From a checkpoint of a small transformer trained on Wikipedia.
Size: 12 layers, width 256, 11M parameters.
Architecture: learned positions, untied embeddings.
MLP neurons of a small language model. Each row is named by its layer, matrix (gate and up: input weights) and neuron, and shows model dimensions 128-255. Each number is 128 + 32 x the weight over its row's rms, rounded and kept within 0 to 255. Numbers have three digits each. A neuron's up and down rows have the sign that makes its largest values positive.
A block is one neuron, or neurons of one layer that tend to fire together. Before each block is what it responds to, as a language model described it from the Wikipedia text at the highest values.

Description: Word-completing suffix pieces. Final word pieces that complete a split word, mostly adjective endings (extraordin-ary, signific-ant, numer-ous), plus last digits of years (196-4).
L8.gate29:160111108149075140119192110155173145066159131136096108212114151153131053132142086151175080134158173141197153129169136077082179137082165107088117125091142157100120185116168121123153117101120139185113127096132127095115078105103110091092189091135180142082128135219132084159136118166148079180099131153138108111172142146152143119176082148153135125148119135172138141115065090109095119112161
L8.up29:098136166098126112129118143129134166047165145155074119106127197102125157128163069166152113090179152134129073118136085184146107136162146105100121101137110101110161171165141128078119118133147073136126101157036125174105161160158090133058112203124035151172165137082115130115136130104111096177129075126145148132135108112138086156141121133223086163050161081103133082131165188112135131153086
L8.gate55:116128096194132092128133096127157177118126113242112133150183114176101107094159176162121071146102115099159147145162114143099174105127103112158176190150117131098082159164139071146184155137142155212128127152105170114083123038131122099079135154141125099103141129141106093089183107185137095080145067164119129116143111109110132161134108165149190141117063132172121137084143124136161105145141
L8.up55:141118084146133155119065119078098133098122106134140121120161152147123143161173143194076147167127151102098097057135081118087150105114155116121143131089084094075137163106170157128138135144126088147158115191130178139131110121063139150119180142119158104177099154133141135090056118124038124146095127085144134136109088117139161173130172120103156127160167114068149135115127131108121093136074
L8.gate63:110085131122110159131122087134133146133128145116164154164182232133129144080132094119128112119153142117092152115128108087226167134096151139097166188124133121114199152145086126133122113131164126147126226101160121117114154129157153100124108164077132161095192103175092067124081139134107085124147138152130124161144129156176096162147134141152175195145140148143143160078142096150125136133142
L8.up63:113188176126128093131121162135067089134070154143117154154125091180094126134144094208103097144160167077121067138137069127147116132136163049163113141191112145186175127157067125075118079106084119124092135091144098128161128146085083066070158137150154104159126092131114083148094130127125143097111094142181167077092111118101087187126088094103116136182142138185105114106162152105148097120151
L8.gate86:151094131136105141101146084102149166126148086126102165170194140196165098102165047189072129084103176199140124134162129191128178134045132181119107099082103091143102136113139154079072091118130172158122119120103064117109148122094178098139125098102165091134134115152139153121116123136164120136148125160086135111115129097169121153136090184203170099084102120066111118150088114174086107167122
L8.up86:049175110172115129111114109130151110073155124144133119154143090040107144124131099113197132071132165135122045130134152108092133113091153138104103219121178106159111091181129108131092119205126114155098137092148123161120119097172170097106093144093098156108135189081169158078079135092120086134150116109102141107179120089161156100118158123156134182063110110136130097115152146147066123111160
L8.gate88:116119146153090105153101115097131160123160149176111109085114159168122127138099143138165069102172164196113128174148131112147156109063166123171100125164114119126128126147101049111059094111155126122104119143132191140031095128104121112130152118075086120067142175197192157155135169145181099169153065093170130107160177167115121138127094145186174119073129088119142105122179168127069196120129
L8.up88:119094104185067112168080135107114087099132114142144140123143075089073108134175111131092149100086101104138110112125129141112107064131122077174109155127128118127118113127191131148147141121114145079175117085089150159146127137128108129108114122160108112163111127156134135102134133144104100081125101166083137084173144072080197079098104066166102166188126065143068048123159120117125097175127
L8.gate92:053129114093104129112111092146121167110137150117155151137116105136125104158135042149144156146152175104098153134140172085119175202129117129153223139069164111149119131129121150097048155106137142127187139061167122119188135114122121065146139144119143121181103110110116192129132091165123048175121138137165148110071142167202148120157124141089169205139149132100133183144133125154130191123088
L8.up92:132133149161139152161117129139177154118157126112138186170166141160090129110061102132097140142090144133147170103165079064081135153184145146063091170141141140176195167158178059078127107109109112162143064132132131178128105068144190139085179167160139100159113120136074130072109119152174127099074132152078158099112132165124101177182155123084098122162145147187163141102177119124107134094112
L8.gate124:194149086103101148140126094121110170078157107166136131132090156172124084059155123143149085153164135162141129068132074146167165130157180086115119151082170135160179189117085127097094156122128174159107154076078095168075161105163152144135140139138099139111098166193093135150186142139125114144144131133208142111095175164114119085128173123129157134122145144095154108138110094156178114133045
L8.up124:153107151129141121101166096117171182101156103179086136145154150155094081107162166109150150162123135133160044097120108127117117087160137114141099156136216112113081155100103111079133101114117163157138126127079108142067157144166122122118150091142068183191074096119151121137114174071125132143050115120130150131137152143088139143093162070161165132064121096080102085120114159187088146079123
L8.gate155:112122103128101191071173122090156134099179155161116136105154210190083047078156114148093121156219184177084113162108126059105194104153150133120189126142213141071192132129097138131077157138169086121098125112095135126119111099159130149068134171113124113086167116135134132141148141151088125179126131160200134143142102151199112119174152163217128132125159111128096128115137153115123131073162
L8.up155:071156136098069139129132102136149093134123105185057170089159161169072191134103098154086113204164150137106108125127060129120101123162124132143122097089183152134095138107127105148154136146090169076126159050139068128098026162185137131086101115141125126150164068144105171163083118134103182126059129153201162129107104096117159084120119188089118103167123146160127050125102081133112113123109
L8.gate222:088109081150107156141117137137146163118170108138153169116155163140152106086144137146124072124161088120079115179153132079107147115101148154150118185071077182190190138138129117098104154067103145213125149119128158082126140139193134143112110107137109115081155112181170120126144124073183053173101092132125149149156108165171182167144116141142136166101156100126185145097145142127131189083180
L8.up222:106108107137076169144208096154099133113174146169108106219132098153157171120186089169128114096111144084183123120167130132149101119209116075129117190087121107124104139084124115108000126085139126169112157062158178143105121098087161119172150113128177097124110214167085147128152109116126157141122097136093083098122176171153122143153093142115128164150117154109113157122130152034169075146122
L8.gate372:171035110135120127147148106171133090142134175119188135161102090144196177069194129137054109156136081156081105127135174099096182109161101175150177125110118164124147184141114107083163165144131149129143174141110108088135112163141112086088157130181139154117140153154134155102160082113118098214069154178113086112142130120105174102184123128160091137153143118133161126102108154112130102174101
L8.up372:145104119124115077163155106132163152129133110114158080114132093087127129142135158151144153160148143098124198135166133120171122097135106113157114135092128147180165171101091091137130115079102140097186123207142051092123132198089133105093155115129152122097146134123167199076069070152137142084074161112073171137068107136104091130164118118170083110130107178155164143129149094124187122128082
L8.gate430:129159191140157190151135100121182124089120101181104126216185127171193129083085186143104074090137130085166116165152111126127172072190129112124116152102144161064103085175022141099156061117164138119123182088130113137114133078111090094110144079124109148058149113136103091155164157130088158074154101136113184156094160179196197128094098155188156136119080144131161108103172150118107112080136
L8.up430:154130096094145119142132120158083146127164136109143141144131066135132104138201121146133130153151186119086148166144077064091095152149088143196120133153131091112143144118036118154148125147091060149160137109138145137116092138103224137099156159175145074157102159117155177103131170166127093096186145151095166143107087138057122141159146144096145135141110141089149082164087116123124151111137
L8.gate502:126126123111092151135091108183092103143153106149119139136113062192121125121183141132115099157160204149156135118151109125105200135091146150163082158140098082087106161054045163146118134122146079178117138112135122124093098109120091096116142187135099174112062173141077110129154132115098088136126095163115159117132112109135125155115145114119176132117130180117128145113116113109100060058124
L8.up502:106130062138101131097107111135134199072172081132099129148184105142166082070132120130098133170098141106098098094125050186125118132159131093141178108105105139069079107109102084141133081113105143120146148134093117157126139145188082142075172155108104171108106109130115130129119152179137168114088066183132178140093113155197177133087121089134177160103107109129175124133139058144179112125112
L8.gate520:129135133170135070204136107099139149092102065136175091143060116159124138081106139142095164148157120117200132122153093116142117152103103089112125170170100139135169117101128079109105142111092168114160110111180059153138133140107141157118128114116115088131139060101095038140112105096105100160151139108113157138144198129122069154152108143117135085151109117117134155090137139131131103114147
L8.up520:158095121116156118168138124124113121180143213150104104164159149077112170165125134161109122139149150123125181123120080095148120096161149144121142122124136108169162172106079096111158072123156115156172122139105073102139151146161121154095140159112104130121146108150116131091137019126126153150084134088122178080126114119151141127093144131167122113133091158130145045092159168102170165147175
L8.gate532:124141151135114153151174084099121163058204127172132118142101130169126135084168116152088070139177171140146149104128087066116175139119106130119122153057104149103127164156048121121104065067148127177118097140138063189151153111136139153112179094104082180125096141191194122140135125132145053200064077124176142196129102104121158102169142160166128171170141132147169130094148160144129118157108
L8.up532:109154161138151136084137133127166135114115142169130090191194144075160106024148130143109123101144115175122117101118090142077152146139130140139092156097158103100133162135145127083107123063114077116121139120094108136145102120091160111020101167146145128104147134085146116113162130103095119164153107190167163099201098120070107084090077179126090155108099085137116119153086131112087117109148
L8.gate543:178136109100109141140145118087134157104211159102197203126097096159145115116161119127139153119135144165134174107121132127129150142103131141117144155095162072138195146126136143126154130134141113195127164127143126103124159123152182165091089189104163121094100080132150162169126173116131032116178060127183119095115160167157146168099183104149133127154145118118139102139116117133120179151056
L8.up543:142125163142113112147088136153100129083124108118193122142121119120121143056166151159125102149180128159099113107164133175107124219094174150147062134134164167170180142127127159128165125162154128157095111153146110150074195079092116076080193074110112188140103124110077129149171117123133128182121140130122140161098106099135136124155074097122083106069090121095086094102159136141130115157172
L8.gate609:072088132092151131141175115158087094154108122114142102164136089174169091065156124162092138122159153124160152120136112083095239173087108126139126091168095112067129169144173116123061161171124180117174128163159117091149132159144093098108168159132120084121091126150144105128195126115179028141132133142107183129070133126159104130133127083173125120126176113126163149140151113139126179050072
L8.up609:129109157103204141079149117150165094157086160105156103131152083110141189061123123172040135157143086165171171076094105118144108128096132139118068102148123105152092088093124171081178176133104140126123157150147086115137162125176130083102129110130122134153105141144096088204145136068174101102136137176110114097145120121076198117156168150162112104151110100102122153145110097039099115124127

Description: Possessive determiners. Possessive words before a noun, mainly his, 's, her, its, their, in biographies, as in began his career, like his father, MLW's.
L3.gate661:075133084134093141157131148135139106120117132080108082158179138134109136154158130122186087189104110165109137165145083108168165075105121140146114122153097127121091080112091084124180133162038160193162038195135177129129077155132159081154134124142158140157131144146144124156147114135149135118174144145166117091113163114148131127156163107122128142189116173116170202161052124108140149101146
L3.up661:089127169157160142147113124117132152134089119152131129120123156117114095138125131129105121131149076150162115090169143203146124123143099070127148134124052078164162166160136218120146110115142114151117103209109085161063153158123091154078159159141069103123109133067144112129131079124099103159098132115137207167121087155127137158071146146109140120115096133106147104101237149131096114118098

Description: Year-completing digits. Final digit of a split year or decade (196|4, 196|0s, 198|6), and word-ending pieces such as -ing in acting, coming, working.
L5.gate120:119127119166070119140123107111147128153128136140162161154153093199175205100146130137101136123120153124111153137093128136077112170110102100099125200099195156110145166138123139108140128107102110165143122110112124080147097179113128094079092124107107110084151140127112048202073059136107119183096118142133152076157162168130146175182143171168099093146058097118097137142131092152115107157166
L5.up120:087088155163145079110215104140132121107126124095150142187077122143081116167204097096115126097141084164110130154120103164137132147126156067096073147168084135173109163158050087121120106078131116156124141128098126114092179093150128116097159145129157081090126156114166141168153136139108154122117117176123166107143124086149150084210138138162032170100157205081121160040150167118111121117169
L5.gate385:097159114152106154162103150117121167151111173180157141149120194096139166112177089121055160124128122125096098194151116132153078093182099153075093112122151149088160127120100106171152087097130183130147181150092103109187182138123161176132192160127093137067119096130162088151086067172119126076095131099125129175137111124113134110150163167200133140165064114079109159075168110150151106091177
L5.up385:114068100126156083099116127182160129108073168097162189136150140133133143172153068161101097157150182186084085119112144105167132085161170062119150124075138107129160128074151066163129155080123158109096142183132144142180139144167139087133174113080101058132184150167026141168152104114083118217086164158218104154153074092081058137126161091109067140105147139083079096097101135177094116130150
L5.gate474:130111180114091106128119088127117168140101106134114146106157174220151182136112138130107109134136137114174097090114080217181145150110122158095145168170151101113112104083075136094103147094101101196129159087144128106140119178092183192078132128162153113119123105122119121144094112118113151097146106145161123126140150175071106183185098126115137082135175171122164143143164121129082092175135
L5.up474:110174106126147153091156154179181138160153122090149157123113117121169109173149113107041128171122141154185140119128129075093092164124125147129107129143082101155113102092114112142107125152126129173152116131078158182201107079154102148083140106095183166134122092109124099230059167083152168108091117122121086115127137163048142072174143113156148136168116134119123200104171144110155137133169
L5.gate602:135128101165129121185136106167131098111083162167155097070109129134142187139135100122111118174113174193128142136119093159189103106124142153099076146171133122083135134132128103122161118094192113165121139155119157126156116121149136087148132169134122123073111148108168073158110165136113099136130128097108106160081115098140143145078130086162146148107080162122135209124135120112133125153130
L5.up602:117102073159120156141150125150123125158125145127142157113125104172201170111160076133043090098040103169097131158122080119168126133129152189105140196160164134097141132068118116105104148098054125142130167154124180112146096087046157080170124084092144151045167108143084135159127175163109096058085167138085106179098139081119152119124115162161155106135119105118107106109140102136158155194150

Description: Word-start fragments after punctuation. First subword piece of a lowercase word right after an opening parenthesis, quote mark, hyphen or slash, as in (s-inger, "s-et, well-k-nown; also after a short split prefix like un-s, ch-ang.
L5.gate178:132135146123131084141106125073103183171145137146146100063158134032129113154133166133075134136105077106128078125096105142087075121142137171111167128072194112132118114137141145124172122158101074099180137173140145123142118176121081127141108111104132075109156150074110146139184203135152158098113082155087130102177137096141121144138091149176146100103131146079189132176125097147056133148083
L5.up178:136083144110101138057156124201166117092074105140152083170127164119114153108111118096123181138100210115108115175117118079089105132130139192144078157161090138076115162088178111194131157109151169106096102102093114173207125097167168121145208169119206163132085145136088160145097147086188105121116182085081119099151117111098161107146158117127101135120149120136101174048138063081108102142120
L5.gate207:080116134091108111097140096232142153116101100154159120102093115128130121073128124140102126143157113113135143134150099135113126136144157140136142132111186132102118142119123110111183157147147204138170152139147127102237115088090144158147221123036039171155140119118106129103156142101165145123132155167193093098184178150147133113175093115134223111103134144099184181118145099119091176110111
L5.up207:098139093062113129149150127192124170153124119133159158131123182121110112107217120096109147157193191057120137098157175113186120146110162170124155117138099117082145203114134112125155130138092129196103123062106146128165122094102155135079168134124125106073205211080136159144081146115170170080155124106149103150135149145122127127115130119122225130129152117110122151131127015065144180154108
L5.gate591:125114094103086166138104112038103150175126156158164060127142123072126152152100136134112130081121169135100122093111111165108074166199086163117123149113199074074138126106163147142163135103192038103123163120125129098127131087106128153146160076132087162127146159080105127115074101114133199119126132140111135142217161132093161081078102171124173112092114099089093099137125109148129143107150
L5.up591:112192125116116123202125139119101132128131105078139123138145103127113163185127111165098148152121112144139145178161124170166160125139202155148108138128112084099094081163202154157155113188194127183130138134125157121077097101159156107141132148196144080153131144097133153157120146111103149156151120156045119168144115135089151168155151184099096202163077161150107135170084102098145131045129
L5.gate629:137143084123133162103199128062080156163161116085135087137108152135133144136183118122087134124122133153169121140140129186061107166088137180144105161123145126131103173113128164083121153219116056139112144119017124135123114103065180139152151139122124129133075109103135173125160150105145137147129153119183067169165156132137138133135146114164106119109103067093092115142129083084142123087131
L5.up629:141149144103064151161128127140139124153178138119141096134126182160169134192158155132144168124143175130125055177152188159104118141205150131118156178077157105107140140105112183128050113123153171123115136112182126126133172185141141106133116139098100119064097162171109107112121180081135131077143137181103095083174178128140178097140161075087135129171211153120153140134137173094176144112166

Description: Mid-word fragments after prefixes. Short word-piece tokens continuing a word split into fragments, strongest right after un- (un-w-ittingly, un-k-nown, un-i-que), also mid-verb pieces like s-ought, w-ro-te, me-ant.
L8.gate85:115142134161101126126136112105098122099169139137164081152136117154098136050114140192173118141071079137120163159149098167155159145072101171122130081153184099116142127101076098121105160149141066128155156141104132117107166093081144036109110108123117161133128133153122093144146159134112132103138105146136133160068145209095060106112099189118181193104170117103129073110117110134105101077145
L8.up85:159111115105105171123140157160046098143103139130139119082101162129132168154075158108131136049017114120061143189113188149111128117139109097071160072177135137146133122217133107109177118138107081132197162161179146130099155097114146062126088115144191161158135128100136039072062101161129143109160112103094098090128137153068036171119150093124191117159156109113114048116143146124121086057134
L8.gate125:119123159109154204053175107060135127110090164113209149143145125140140138090098137118073075085119084125148106104126103138139107191068125180082207158093132119125131124168084104141154121162164115127134117117111121115114120087158112150146050091107123112081141119156092149103141113144099155136112179153094055139162131161183101126179064149104090118151097191180152125151164124084084128118151
L8.up125:137091141134110099133088134113122117106174156115146139151154141094092115171141123123135137178141136165152095104140127137128211171136141183125091156141060164168104133102195114095161111119098126106126103116123157141170109098173049135116132155099138153106168120128109093149137128118142107121089131153143138140167129142140151186180150161176149124151112115174165161111163127139136124133127
L8.gate133:105130086120099139139161119118120133150141147077072129097096191089130131136124072121093115098104083105147096120111150120106148088143143108134134102104165114129142182136130141087083129146157180090167126112119136123173109128203199131156131159040125176164112039103073136056151176108161131138150134081146141144165151163105127113126171154170127090103113116098156162141134061068180161143129
L8.up133:060134139123113112117121120129149133146118112148142076167166097133153092108113148140148082140148098114078117166111127130082115168124139105098144119123199133096183069065159194079101178108117108151133144133186168125160105119216158095137139098178118116083120108144109135124095153155181162107178149125183123150118143128115160165138136106177085134160123185119108117098104145146135127134136
L8.gate145:185129106088097133138173104101088162161111092111167050083135149149090186180106104170072199147107064134060140130118081105146126149171109150162181137116126079129225101088108137043140144119102088110175126193186124086192086149136106166160149155151113163132170141128110122113160130093143126134090103155123142086154094138122167107119147097162165216160134166145159167155114089121099130125134
L8.up145:197161143141107137136172139136120149074140096154152094125160144171104116146083101129132091122096132161152148165152118081119141174104196122100171143132183136094158092189161094114160136129117163135152184089104113137138160107134192118158114101091157043157124143194137179122148158092062091146171105134088125113062124127164094101093156085162103096102093165169175132167125122121109131100102
L8.gate204:136156114105120109162155114141148144104161129134116091121179155135121121057109158113119085143092118116124106090146133162149094164120095177141192187142149153121097119131125078123139120135109124127153119131113123082117134072110167120101108106110147131200161190103204191093181070093062111129158150145128083178127190218124130138098116179128136117152083011152144134166124125111122148138129
L8.up204:152120152122163123079122117183109133078098096146121111093166092139175177150139137142151069134088112127219109112151117141161105172145122124069111121139118141099088099099124142159140090085143180150115096189131164119145151131108118117096097140112106128163065187148190141156111124159080089129135103165164033103108125125160188067171164113081142119141123156146166124111106132112115161087116
L8.gate367:177083128075100118185109101140114191126143142120151127124198123092120115134118127148111172162151113120141121178093139170097111144128095140146147068189213141208158120107175177096150129131150132158145144139154155178180142115161207084124136099120088112142154102141089141139128155159150094167093178129130123130134156103180163211149114174131212150109153115175159148125161103137117147052109
L8.up367:150091106143134070124120113151120180147118154099152135118133069126160126097128143113172147161102075121166172129135160151112129117122128074134166128137171108080119141076112132162076114120097099177127123152166165160100112129131140136102148137116156121135114157157217178135131157108083140148134127147083142054150104084124214173154117154129135113120151140086118153175103089075116046119101
L8.gate381:175121017149132151182154118153137138137082142146155109120101062151164114161119116115105128150152138136150191182124165123129146122136122150114117130058081133070159180108151117135169121129120165126125190173199127112179166128128136179147148081070130175170138104144079185161091113126138114154113145111095097114088145178109147137085198113118189165223136141130117149135140089116092157143151
L8.up381:047091129187142160118113125121088165140156099105111129157127129195096098141153183132101127094151149085145132140118093129139117142107054145135129191117133194183134139141110153165076077172049115158128176148106142094159160129055109149117131144145146114131114086102219120122154122185100119106078189131103154103118185162107161063127163129130125145175140139084081117166128089090101106158136
L8.gate392:097105076085138155135160121212132164149149174105151079163126140153140142136103143114127159110068123083107116108117144117092131173144131132182077187151151107081079133124126106091093170103163124128146158120118085102192106110131165171136131154123118123145124154160152210218185123175106099139147143138115069149140134165152087124166140128135149103159114129153105112121141089115136155135137
L8.up392:139066073130098146184146118107141124140168117097087109027155135129166135202132087117126100176084079149090099161114111092102135176107101147094113177151096167172127116164145121144167159159141089102127075181116112160125087128141145172161067168090207113143124136109175146141153126162186099143164111112061148201097112077093117119137121100121095156138138142153132138105157137130206140157195
L8.gate431:164081152116112117108115140104083123091136134081101134142149140116163128068153143161141115106135145125117167118146186083164138110133125197161200115126193189140125142135122108186161167157123062106147148121153127118138152147099153187132148092100114177144159121129159117123146150141086162138149097166166144097121164171135139166205083115118128155184177127148191146123113128116039100068093
L8.up431:124123140158135154080130152084106145104134164159114094109139116142117162144121142158124114128142045088118120133129096141141084143102097175135100121071142147074120110171130153134061148135203187109083103109114163118173145113177141117110145172137071087145184066134027087127127158136124170146112157085124143146136168146108097119138140176129185082186165127074136156099149077041065127085082
L8.gate544:089093095086140143131143142093103125122154094118170107123135155126196151100107170162066085125143132123145148106121081112119149181095152176099144071100166163113201113119089074113106133146130162124203133118154144118180133089118109176131101137127088208175145075113167151122103142149134100145090160144117144125129205079163137091173162124112136120155109132110135192107143028125102156141120
L8.up544:166134145142104123078155139106166159133133176133114085163164182105114131100144164126134098109092135139088097114157147081041146093120114124143194175130129072073134145125054129150104104143146051092148104138142096077163113144129146047162146151132124099145121102101097089139134086116104155081146166193084070136135158206106114069120147132125107105150174158177120100130104127165100116111139
L8.gate549:102124077151142196157178101090133075131132157059123098132159121128105165100143127128135106155125096175083138160152163121190167125098136158140099117068067134137130097114082120143141129067132162230130151143161130058064113169179142138098139139140093088186152103075177137123142141122122134118114141178059092065129124196124113225092125164143135155154156124129113176103101086093103150145127
L8.up549:156122137149189134092121126103109131067130189090155124174141139082111183090146121118154141119139108115148137100159078157149146147052081163108083123144172117116090155124132125144152087139124109167143108143161129071131122140154147174127054123184120079098100131141146193084181210155119129128113060142161177047107134113129146065114113129041150208153147156136152137159100118070199122119122
L8.gate590:101120139194130135138134092146174156147114112060178126105086101149125106156187159155080130161153086160158078133129147133084150219109140154119179120099126129111155099116076140127167143132103129147123154117130082114188174129121092143129195102146137164145191114111142194139134097131153067163086170189181094112111162110144119136135135135120114112185170143138120171103147088081102053141118
L8.up590:145118098117129137170140108125122100167108164130135178192163095140149141206086118115147129147137087115139151137142079117085138144114145123150157203159188100105143117133157113073122108067176089152219085062144091097127091213147132087105090061129171137143186141060116104164115122124094147111155117100148136103152179126169059126135157164075139094142148144154101142107114174102129126082106
L8.gate604:087136064139100146145133116115124130132147164090154078164069152125182115126127113141129148095146128059182101105141143143115087084052126144138120142143155175155101093119112114186101138188196115175142160091097153139113138120152148128163159195113161104132152102073066136128134119079124087101111147127115043143153110172145138163131135167150152146181160151060109134128119119134151167086119
L8.up604:132114077132108111158117121185142215189128086145157147142143109140133100194113140171154106142145111095153114107111186151123139140140111084154080118129165137153130158090163131151112136150092113188103135088172140143093064126082169092162127147156124132106135127155114136110162112088124112165192135180116147101086122058071119083132153096021157073160135114134097103115125112107067051148114
L8.gate649:177101171196085147106164120154132193171112128106158098163042157118211108109144130132146121081129064119180091130112118096124046076104140147121123161095114148132163090099121112074163194132108116136158137101139159117098088127129180128108118117123140165127132112176113148114198053131123097132048150231159094093128164065166152106171113136094071093150137161162160111123162172110180064120110
L8.up649:108132172151095161128121107117161126134114107158077103147133171058129137137139116206115133118136098121078129154140207131144077182081122150154111136074149054126151072083140117106143124135130118107155093139156117108105104120090094100134149157129084096104129151147103101130166073107198117091112124150157083088103125058126199109153121153139111064090157140098149117085100125071118119158129
L8.gate654:133162086091087152138194096126127127160183164100091175096120101171103211134157135188111190164146139180100079191156159108105121149118085121144110127122169163134185120127100098083126150102108122134123125113127164093100097129155116115117178147107082115146152150122126134124131135131136110156062101130124129092117179141150113097211118103150086127107147131163117115145133110128125130140068
L8.up654:180153076159103098122140178170085172125109134136147114155160096118185119130151089120120067129114114100126156145162161073128096166153140188150145144122091158111147118135126090102110139211118186191095186094138108119126044143180151109134147099126122126143115192148148153089132126106110195159097130124124094106136137115150112090065103153118178117194196120149129176128099082107107145045147
L8.gate702:132097119176152108131157130113106107086134108170182109158098089165101154125106190138147145147097100107131128080140155143125143157165121112102090077143114151105099144166173141064141073164168081162098167061132129120108125170161174160173046047116102139099127133098169182138204126123152101129132188158050094129132129124110130090094111162120202061156140137107160136111177107069123124132133
L8.up702:120158183162114109141100155111166094138112184119079083140151103112115132052107152112153132171119161161072079194115125159121091161096107154121112119151131092165118105122147045102098117113131129120111103141153146108192105126180138084130129182147147080128189111147141085114203167146095114103107140112107131078146155162106144173162145185118094176128187115084125112189120094078128069132119

Description: Mid-word continuation fragments. Short word-piece fragments inside words split into several tokens, such as red in deferred, ur in occur, n in connected; also frequent on " of".
L3.gate648:112112085146115123099104123186088127102138113179121152103141092170137135119164117131071095185093189149168120138096136065133182144073136159127156144091175167095093093130127083126143174110115107136144177069123141129176102098126139093115168107168157237095155115120163072165126107123146088140163094147165097091086148168170104146172170105120132144174132085174163149119080106090111186123103
L3.up648:172132159182128142155165130095100177141150124097151120085142063139131148125111145136091149158164066207173112140140177153148155145169154180160083078110159085157053129136167148135112097063206196128081164101130120151097163174173118133133153106111087131113097146114136111170158145132085077171105146179149122107115145105129169059115072156162134120068148157129136108140160148132102148102137